MLP neurons of a small language model. Each row is named by its layer, matrix (down: output weights) and neuron, and shows model dimensions 128-223. Each number is 200 + 30 x the weight over its row's rms, rounded and kept within 0 to 999.
After each neuron's rows, "fires before" lists the tokens most often just after its 100 highest values on Wikipedia text that the model never trained on.

L2.down1366,189,189,179,174,166,191,223,192,173,137,204,194,153,191,204,222,238,210,216,181,242,164,220,193,210,187,142,251,152,258,226,181,179,225,215,212,209,181,211,171,197,234,174,197,206,198,132,189,199,215,170,231,225,206,229,248,225,223,217,181,219,229,175,183,164,210,221,254,219,167,200,219,158,175,199,217,154,189,227,238,219,160,175,138,194,203,201,177,218,155,186,164,169,242,234,227
fires before: "ed", "|", "ation", " to", " a"

L4.down147,166,193,215,174,156,222,243,137,153,251,233,215,242,176,206,192,241,208,158,188,222,200,206,176,222,241,169,150,199,200,210,209,212,144,235,194,231,179,209,137,174,174,204,181,153,174,210,209,250,213,172,227,172,239,199,246,214,184,154,175,205,242,199,160,204,188,156,188,192,229,210,186,198,181,228,188,194,200,213,182,213,238,196,204,259,235,250,212,200,180,201,207,167,200,201,221
fires before: " ", " +", ":", "S"

L4.down89,182,150,184,110,168,183,250,253,201,222,201,196,162,192,195,157,253,258,213,191,203,247,183,211,221,183,201,151,177,169,223,219,214,186,134,167,183,219,154,191,202,174,174,191,182,162,237,259,206,180,210,240,234,189,216,236,209,199,223,186,278,183,190,231,193,187,235,202,222,230,183,149,202,150,207,167,205,175,239,240,214,237,196,136,192,156,196,199,223,232,247,157,171,209,161,201
fires before: " |", "==\n", "ed"

L4.down355,149,198,138,183,214,214,193,190,211,210,217,205,218,120,200,301,190,156,155,219,199,250,200,256,222,173,211,243,178,195,219,221,160,185,163,143,188,161,159,202,195,193,234,213,141,153,224,192,190,241,194,227,227,202,183,218,190,147,230,171,214,180,170,161,186,209,203,145,220,126,157,174,220,174,262,213,174,292,191,160,226,202,221,150,211,247,208,254,246,203,201,212,197,182,244,191
fires before: ":", "\n", " of", " |", " and"

L2.down114,161,223,152,275,217,185,222,207,213,228,124,223,145,241,242,236,201,200,213,223,193,223,194,184,106,210,217,248,209,224,201,199,150,178,202,214,193,241,231,197,197,207,164,205,166,208,187,167,198,198,220,180,239,216,243,213,188,218,213,255,130,233,215,188,202,167,172,176,194,195,226,156,215,278,252,181,191,179,170,211,219,217,180,228,209,211,202,214,171,136,161,148,243,222,163,199
fires before: " |", " |\n", "–", "+", ";"

L2.down937,202,157,170,155,195,140,181,164,231,199,202,225,226,246,184,238,175,275,225,180,242,185,178,224,231,196,170,189,201,213,239,200,239,185,192,195,195,190,275,171,186,214,229,206,203,197,217,217,180,144,197,170,201,199,159,161,216,196,198,194,224,230,222,210,206,199,228,252,226,186,179,226,141,250,218,239,214,184,188,175,157,182,221,160,213,231,222,232,229,200,186,185,178,200,220,196
fires before: " ", "ese", "ity", " by"

L2.down593,144,182,209,213,235,178,217,184,156,241,205,249,174,179,137,224,134,215,212,215,199,147,184,219,187,236,199,271,211,188,193,210,189,191,158,218,156,184,216,185,217,151,230,186,218,264,185,227,213,166,181,225,233,126,178,192,180,177,169,268,207,200,199,205,176,219,209,200,204,147,255,143,208,189,191,226,235,202,182,198,203,194,175,195,192,211,184,223,204,231,190,226,171,176,194,189
fires before: "ist", "ords", "ute", "ase", "ut"

L2.down1176,228,206,181,191,188,221,241,187,197,175,220,204,200,224,204,200,219,217,160,234,219,191,193,224,164,205,213,155,222,190,233,209,237,184,252,242,168,187,223,213,210,166,148,191,207,164,195,271,164,234,197,235,130,202,219,191,199,228,223,233,158,192,218,184,231,185,215,199,207,150,191,203,248,271,224,181,176,147,168,194,203,227,186,179,158,166,203,153,150,220,173,178,198,210,224,178
fires before: ",", " /", "ial", "ear", "if"

L2.down895,158,245,205,224,222,169,169,206,193,180,217,230,203,224,227,237,99,241,171,174,224,207,166,232,203,176,205,221,181,260,196,183,166,171,220,208,214,183,199,162,236,201,214,188,216,192,200,212,183,185,176,203,182,226,186,227,174,203,203,209,248,163,200,199,201,212,236,219,177,192,188,144,211,189,224,225,233,235,180,148,211,176,168,181,170,226,153,179,234,203,157,213,137,235,260,206
fires before: " |", " ", "0", "4", "7"

L5.down1590,241,178,167,189,181,174,217,219,206,224,255,223,200,199,201,183,170,223,136,208,170,240,156,185,240,181,191,135,199,195,162,222,166,204,203,238,244,266,207,185,208,216,229,259,150,206,225,165,178,189,153,210,156,187,160,288,208,186,190,193,209,307,193,180,183,198,197,255,225,181,167,217,205,215,197,174,218,203,250,176,158,175,189,224,217,225,208,172,178,220,176,273,230,248,226,216
fires before: "==", "The", "In", "A", " The"

L2.down891,200,189,176,153,175,190,168,188,204,219,200,195,196,199,196,240,228,223,171,192,181,235,195,218,196,161,238,247,222,259,257,221,220,245,201,157,241,225,188,218,160,157,211,221,140,202,216,186,218,208,149,228,244,201,225,181,175,176,227,194,192,251,197,219,175,195,127,221,159,201,166,224,270,218,185,201,242,190,191,167,232,206,184,148,150,207,190,185,164,187,190,163,241,185,217,198
fires before: "ed", "ate", "ts", "ation", "ted", "h"

L2.down356,175,217,171,180,245,243,226,203,220,241,166,182,180,184,206,179,177,195,230,207,267,249,197,199,229,240,191,220,159,221,215,139,214,224,182,178,233,171,208,213,199,220,188,190,213,173,189,185,221,209,169,152,232,245,183,167,187,193,203,219,195,215,215,158,274,270,168,203,154,219,197,222,195,211,149,167,208,194,195,206,218,211,158,199,241,213,264,265,243,154,146,157,160,181,187,196
fires before: " |", " |\n", ","

L2.down873,211,170,196,237,143,141,203,210,213,198,217,187,165,187,179,165,249,173,180,203,224,220,236,172,248,187,239,239,191,211,206,198,242,221,192,187,223,167,216,212,237,199,183,154,245,207,208,213,238,218,161,178,187,157,209,221,206,141,158,213,228,174,185,230,162,171,208,183,266,214,235,166,246,261,179,207,199,202,238,181,167,219,270,164,254,185,179,176,252,233,205,203,180,163,159,182
fires before: " |", "ed", "ear", "ing", "|", " be"

L5.down970,199,185,222,242,207,190,168,216,196,214,173,161,223,241,190,193,219,232,251,235,201,214,267,218,185,135,210,190,191,96,243,217,189,231,184,206,183,160,198,175,165,152,228,215,189,190,248,194,154,186,182,206,219,216,218,245,213,169,175,241,214,203,205,169,185,163,166,205,189,215,210,223,169,147,249,250,180,181,188,200,217,189,191,217,172,178,156,191,172,180,221,212,197,188,165,208
fires before: " ", ","

L2.down599,254,147,175,227,219,180,214,216,253,190,207,176,243,150,204,165,212,183,173,249,200,230,198,154,181,206,214,248,178,206,183,195,181,165,161,159,175,248,174,229,218,242,217,176,150,177,207,178,191,153,212,172,197,185,192,222,230,229,210,186,176,274,183,212,192,254,196,225,217,198,286,164,229,214,195,211,139,226,188,136,221,144,190,197,224,239,194,114,242,163,241,204,152,197,204,221
fires before: " |", "'", "',", ";", " F", " "

L4.down1867,177,189,251,191,219,213,235,153,252,233,200,157,233,180,163,236,193,228,200,281,187,249,199,180,144,146,192,198,237,201,243,163,204,238,275,239,253,172,260,161,204,210,204,170,164,172,246,185,209,191,199,158,162,226,233,148,193,199,247,211,213,184,204,196,208,176,170,233,150,149,181,186,190,179,200,153,159,225,201,239,224,185,182,155,193,157,182,205,164,155,219,220,164,145,236,212
fires before: ",", ".", "19", "|"

L2.down793,185,153,139,171,182,202,228,169,215,193,182,292,176,219,201,171,169,184,226,189,186,252,199,176,190,175,172,165,240,203,206,230,192,212,248,197,240,206,228,210,168,202,173,169,209,199,236,180,195,204,190,162,188,187,215,188,224,205,227,217,231,203,256,167,188,225,150,212,201,219,234,203,255,193,178,237,236,180,162,201,167,231,219,196,218,170,181,167,204,197,161,187,184,216,184,160
fires before: ",", " in", "ial", "ce", "ed", "iety"

L5.down1052,238,213,179,197,188,209,170,126,213,221,232,183,214,206,133,158,182,165,121,182,216,230,204,225,186,176,199,245,202,149,196,174,223,207,165,255,154,254,228,216,179,175,206,234,155,167,193,184,217,167,217,206,193,177,192,189,180,157,264,126,165,177,156,233,211,142,188,176,217,223,230,246,155,197,208,234,162,202,170,177,154,189,188,196,205,188,213,178,178,197,232,210,204,199,166,175
fires before: " |", ":", "al"

L5.down1267,209,257,142,186,229,207,245,174,209,211,204,206,198,195,168,208,226,222,160,150,217,214,200,215,201,123,235,206,199,229,229,231,263,207,204,217,167,195,183,164,188,186,205,201,274,197,201,180,182,269,222,171,249,236,240,215,218,196,205,215,206,214,220,143,213,218,169,232,256,240,166,244,172,133,195,235,150,171,178,198,239,146,196,156,205,154,199,177,211,245,210,223,179,216,187,161
fires before: " to", " the", " a", " his", " her", " him"

L4.down1059,198,224,157,182,202,234,182,156,255,220,219,177,185,186,216,178,206,197,155,198,187,197,150,189,226,192,220,194,191,189,227,153,178,217,165,245,207,215,237,227,232,179,169,181,262,183,207,161,125,164,207,223,154,242,235,179,171,208,194,219,168,228,215,142,175,176,186,219,191,214,158,205,235,174,206,229,150,227,228,230,180,186,145,169,167,237,185,152,151,229,190,227,194,212,209,181
fires before: ".", ":", "el", " /", "°"

L2.down1723,201,191,194,198,180,177,171,163,240,197,161,206,211,145,192,179,186,187,221,178,233,201,248,180,235,208,151,190,219,218,205,176,192,186,185,147,205,189,195,183,196,147,218,251,218,181,223,193,248,218,174,168,196,217,231,219,184,217,161,195,242,184,224,231,265,154,119,193,241,150,230,228,228,232,230,238,191,228,206,264,243,157,193,243,142,236,181,214,282,140,167,199,166,161,226,241
fires before: " |", ",", " |\n", "s", "ol"

L5.down14,266,151,234,203,219,172,180,182,197,182,215,184,195,220,244,201,243,183,162,190,259,202,232,221,201,232,217,184,232,240,170,171,166,216,226,207,209,231,173,234,213,241,208,199,185,249,179,178,141,185,228,172,147,200,214,187,153,189,277,198,180,238,221,193,151,178,227,208,191,195,209,186,163,212,231,120,220,198,212,142,208,248,222,206,156,155,226,164,233,192,204,206,238,188,205,185
fires before: "0", "3", "4", "7", "8"

L2.down858,156,278,173,202,205,144,200,177,261,204,207,239,183,209,173,201,209,197,202,169,172,209,224,171,244,198,170,198,230,209,165,156,203,216,201,150,195,133,237,243,156,195,197,178,190,163,189,193,189,190,160,159,151,229,198,190,198,240,262,234,155,227,138,188,205,216,239,204,228,183,264,172,159,232,186,238,156,252,222,160,215,218,149,149,172,218,214,197,158,180,213,202,238,214,206,191
fires before: "=", "-", " ", "S"

L2.down1258,233,243,172,165,177,180,194,193,203,211,175,152,152,157,169,168,152,223,225,140,246,173,216,202,204,174,173,234,179,187,190,234,260,208,230,213,162,252,199,219,206,229,184,198,200,210,165,170,193,172,249,197,216,218,204,180,252,183,192,250,151,167,219,246,176,186,239,216,168,234,151,195,218,230,217,217,189,182,172,181,239,237,137,221,190,221,181,162,200,200,144,213,214,215,184,194
fires before: " ", ",", "E", "ul", "ing"

L2.down1356,180,193,215,217,178,243,201,212,185,216,182,227,166,152,155,212,260,221,196,165,186,202,197,192,174,180,211,217,201,225,163,176,227,190,173,217,180,217,228,262,237,190,165,218,166,177,205,194,159,226,230,135,196,189,213,236,174,239,253,177,193,153,222,176,181,241,223,162,273,229,231,235,173,176,201,206,162,138,180,268,229,230,219,173,215,191,205,180,172,222,194,199,216,190,224,150
fires before: "==\n", "==\n\n", " ==\n", " and", " life", " ==\n\n"

L2.down1088,196,211,120,198,248,220,222,173,163,232,205,190,180,226,240,248,182,198,240,163,259,219,207,211,202,180,211,204,219,196,252,141,168,184,186,185,187,227,233,195,207,216,124,193,200,180,180,167,169,226,196,191,225,217,271,223,222,190,201,211,185,265,240,143,186,187,152,163,194,222,159,194,214,224,205,191,153,272,245,184,217,216,216,180,238,207,155,248,249,161,179,225,236,187,168,232
fires before: "|\n", "|---|\n", "The", "|---|---", "|---|---|---|---"

L2.down1816,176,216,186,221,192,176,189,208,205,278,100,193,168,203,236,182,199,257,200,238,191,202,186,225,210,230,194,187,173,239,198,134,197,191,195,201,175,267,201,234,224,256,194,151,209,254,214,188,193,207,221,235,174,199,253,197,204,201,231,136,192,206,276,198,224,170,217,180,241,205,191,189,223,225,155,211,203,237,176,203,233,171,209,233,191,193,183,184,202,169,176,199,176,229,228,206
fires before: " ", " of", " in", "al", " on"

L5.down355,207,220,193,187,233,223,189,221,196,161,209,204,194,232,249,222,182,166,223,160,223,181,194,222,185,131,220,280,229,218,220,193,183,152,221,192,202,186,130,187,208,154,227,129,245,209,121,237,220,232,126,207,196,164,215,221,138,226,201,249,180,177,247,171,234,156,176,196,184,184,189,220,224,214,204,214,205,197,198,203,273,171,190,196,190,204,218,199,139,160,275,208,185,185,200,203
fires before: "|", "|\n", " |", "-", "N", "|---|\n"

L2.down150,218,238,203,227,264,188,192,220,184,160,215,249,192,153,231,210,173,163,159,186,155,222,199,173,193,177,233,211,209,235,219,234,191,268,205,226,189,174,205,217,224,255,184,173,213,224,168,191,182,164,171,185,227,161,220,205,186,146,164,217,206,184,235,226,213,188,203,241,224,229,204,211,181,195,227,221,159,192,247,201,217,178,157,170,206,255,177,188,264,168,228,201,166,144,158,201
fires before: "|", "|---|\n", "|\n"

L2.down977,185,149,235,180,249,130,187,150,105,258,182,184,217,223,168,221,209,158,194,214,212,166,154,233,184,169,214,165,207,232,231,254,143,248,207,179,226,157,162,234,215,267,216,240,197,192,155,243,180,142,121,192,190,167,180,181,180,201,236,168,262,156,219,212,187,238,223,254,221,200,174,190,258,138,160,159,211,231,228,178,203,184,214,198,231,231,218,189,217,173,144,173,238,191,198,202
fires before: " |", " |\n", ",", ".", "8"

L4.down889,178,227,157,206,196,157,244,167,199,215,260,128,195,201,212,184,173,198,187,178,268,178,185,251,222,170,229,212,149,214,172,194,193,196,240,195,178,160,222,183,239,156,250,210,157,170,149,219,195,204,187,269,216,170,217,223,172,198,228,206,226,234,134,206,239,241,173,203,210,176,191,195,177,210,200,244,141,166,159,182,161,133,178,185,235,207,235,194,164,210,174,181,147,181,160,184
fires before: " |", ":", " (", "\n", "|\n", " the"

L2.down1556,189,193,208,194,159,176,185,210,199,218,198,215,211,182,229,218,167,168,187,194,186,203,204,217,195,203,190,181,195,234,194,177,207,155,178,184,207,207,131,220,216,186,225,213,239,249,255,195,168,175,160,200,188,194,240,152,164,211,253,252,190,223,229,222,225,217,203,164,201,145,199,148,211,255,204,174,211,142,190,192,182,221,224,202,270,157,163,173,231,172,176,267,237,175,210,175
fires before: " /", "ing", "ret", "ond", "ase", "ed"

L4.down1836,218,188,222,219,198,191,229,224,244,229,216,160,189,176,236,174,229,184,214,176,210,167,214,180,188,205,223,187,189,208,165,151,192,134,238,173,211,294,193,172,171,219,202,203,192,206,190,168,224,177,200,169,168,202,217,153,185,231,196,181,177,214,203,195,237,253,161,210,191,169,224,205,240,207,213,202,238,224,247,186,220,208,207,163,228,189,248,175,194,229,186,197,168,179,231,155
fires before: " ", " in", " a", ":", " station"

L2.down1446,220,211,159,213,217,175,228,173,170,260,218,191,278,192,182,218,247,218,171,260,229,178,182,129,100,184,195,206,203,150,221,186,149,138,219,165,181,168,152,230,212,201,244,191,133,189,201,217,201,182,209,187,179,174,165,240,193,216,189,196,169,194,238,205,192,257,232,172,198,159,202,234,208,182,187,202,227,200,202,195,220,158,181,203,177,148,194,230,214,184,208,196,230,217,160,206
fires before: ".", " as", "et", " of", " on", " \""

L2.down249,181,174,182,190,207,157,203,174,211,210,186,195,176,218,179,201,197,166,243,193,192,204,132,199,169,254,229,195,170,225,234,246,193,220,277,197,236,201,204,231,210,167,180,198,228,263,204,220,163,173,154,206,166,222,167,168,184,229,200,256,207,197,246,198,171,183,178,179,159,229,159,223,233,215,196,231,158,215,185,163,205,211,189,142,207,195,216,164,209,171,237,216,180,210,249,159
fires before: " ", " |", " —"

L5.down1751,239,210,189,147,218,180,187,198,211,192,226,208,250,207,231,204,195,166,203,183,179,217,226,175,162,183,178,161,165,135,183,215,175,233,162,220,185,197,182,222,168,184,216,173,262,206,186,255,168,177,192,188,195,247,212,151,234,212,191,223,217,205,187,188,210,224,208,206,202,146,157,191,182,150,183,192,231,235,263,222,210,215,191,172,191,197,171,228,217,172,216,187,211,189,184,195
fires before: " ", " as", " the", "o"

L2.down1213,221,191,202,204,170,219,196,190,224,214,195,193,238,174,195,242,190,181,214,185,171,196,195,221,211,203,164,230,208,223,189,216,192,189,189,186,202,229,203,206,162,182,206,172,252,187,208,188,178,205,170,158,168,191,183,184,155,153,236,192,204,191,215,237,248,219,183,250,163,225,146,155,182,197,258,183,206,206,209,206,212,208,193,241,166,134,254,196,172,169,120,184,201,211,123,204
fires before: ",", "as", "ate", "ates"

L4.down1606,206,184,159,194,182,184,177,198,229,243,193,188,245,193,200,200,172,153,239,272,211,222,169,235,207,220,165,239,247,193,202,230,184,167,174,205,183,220,164,199,194,205,210,288,163,246,220,237,222,189,191,233,230,196,174,153,163,208,247,213,205,200,164,156,222,172,179,231,212,176,156,228,212,180,225,157,183,202,212,224,255,187,192,197,164,163,242,225,210,168,179,222,152,165,211,198
fires before: ",", "–", ".", ":", ".\n\n", " by"

L2.down1810,185,247,256,175,237,216,236,172,212,154,185,223,227,213,153,201,185,183,138,218,232,259,238,174,228,151,171,164,200,203,169,174,182,216,128,252,129,180,162,193,237,167,189,175,206,206,164,191,187,142,197,200,203,181,179,241,242,187,189,241,246,156,191,214,183,206,206,158,204,171,183,139,241,163,205,187,161,182,226,178,195,178,221,208,209,196,194,194,198,179,190,211,179,207,202,223
fires before: " ", " |", " App", " Go"

L2.down1053,220,189,153,170,191,194,202,179,216,201,196,193,229,247,222,224,180,203,290,209,204,219,230,202,168,206,197,231,199,247,209,197,199,245,269,168,200,178,251,169,249,221,206,207,215,179,180,195,249,184,225,158,216,244,188,202,166,190,237,225,162,220,199,158,209,232,223,235,191,223,195,207,203,220,153,198,227,178,211,192,210,249,175,135,172,218,182,184,241,185,180,201,185,219,119,191
fires before: ".", ")", " football", "ly", "artment", "46"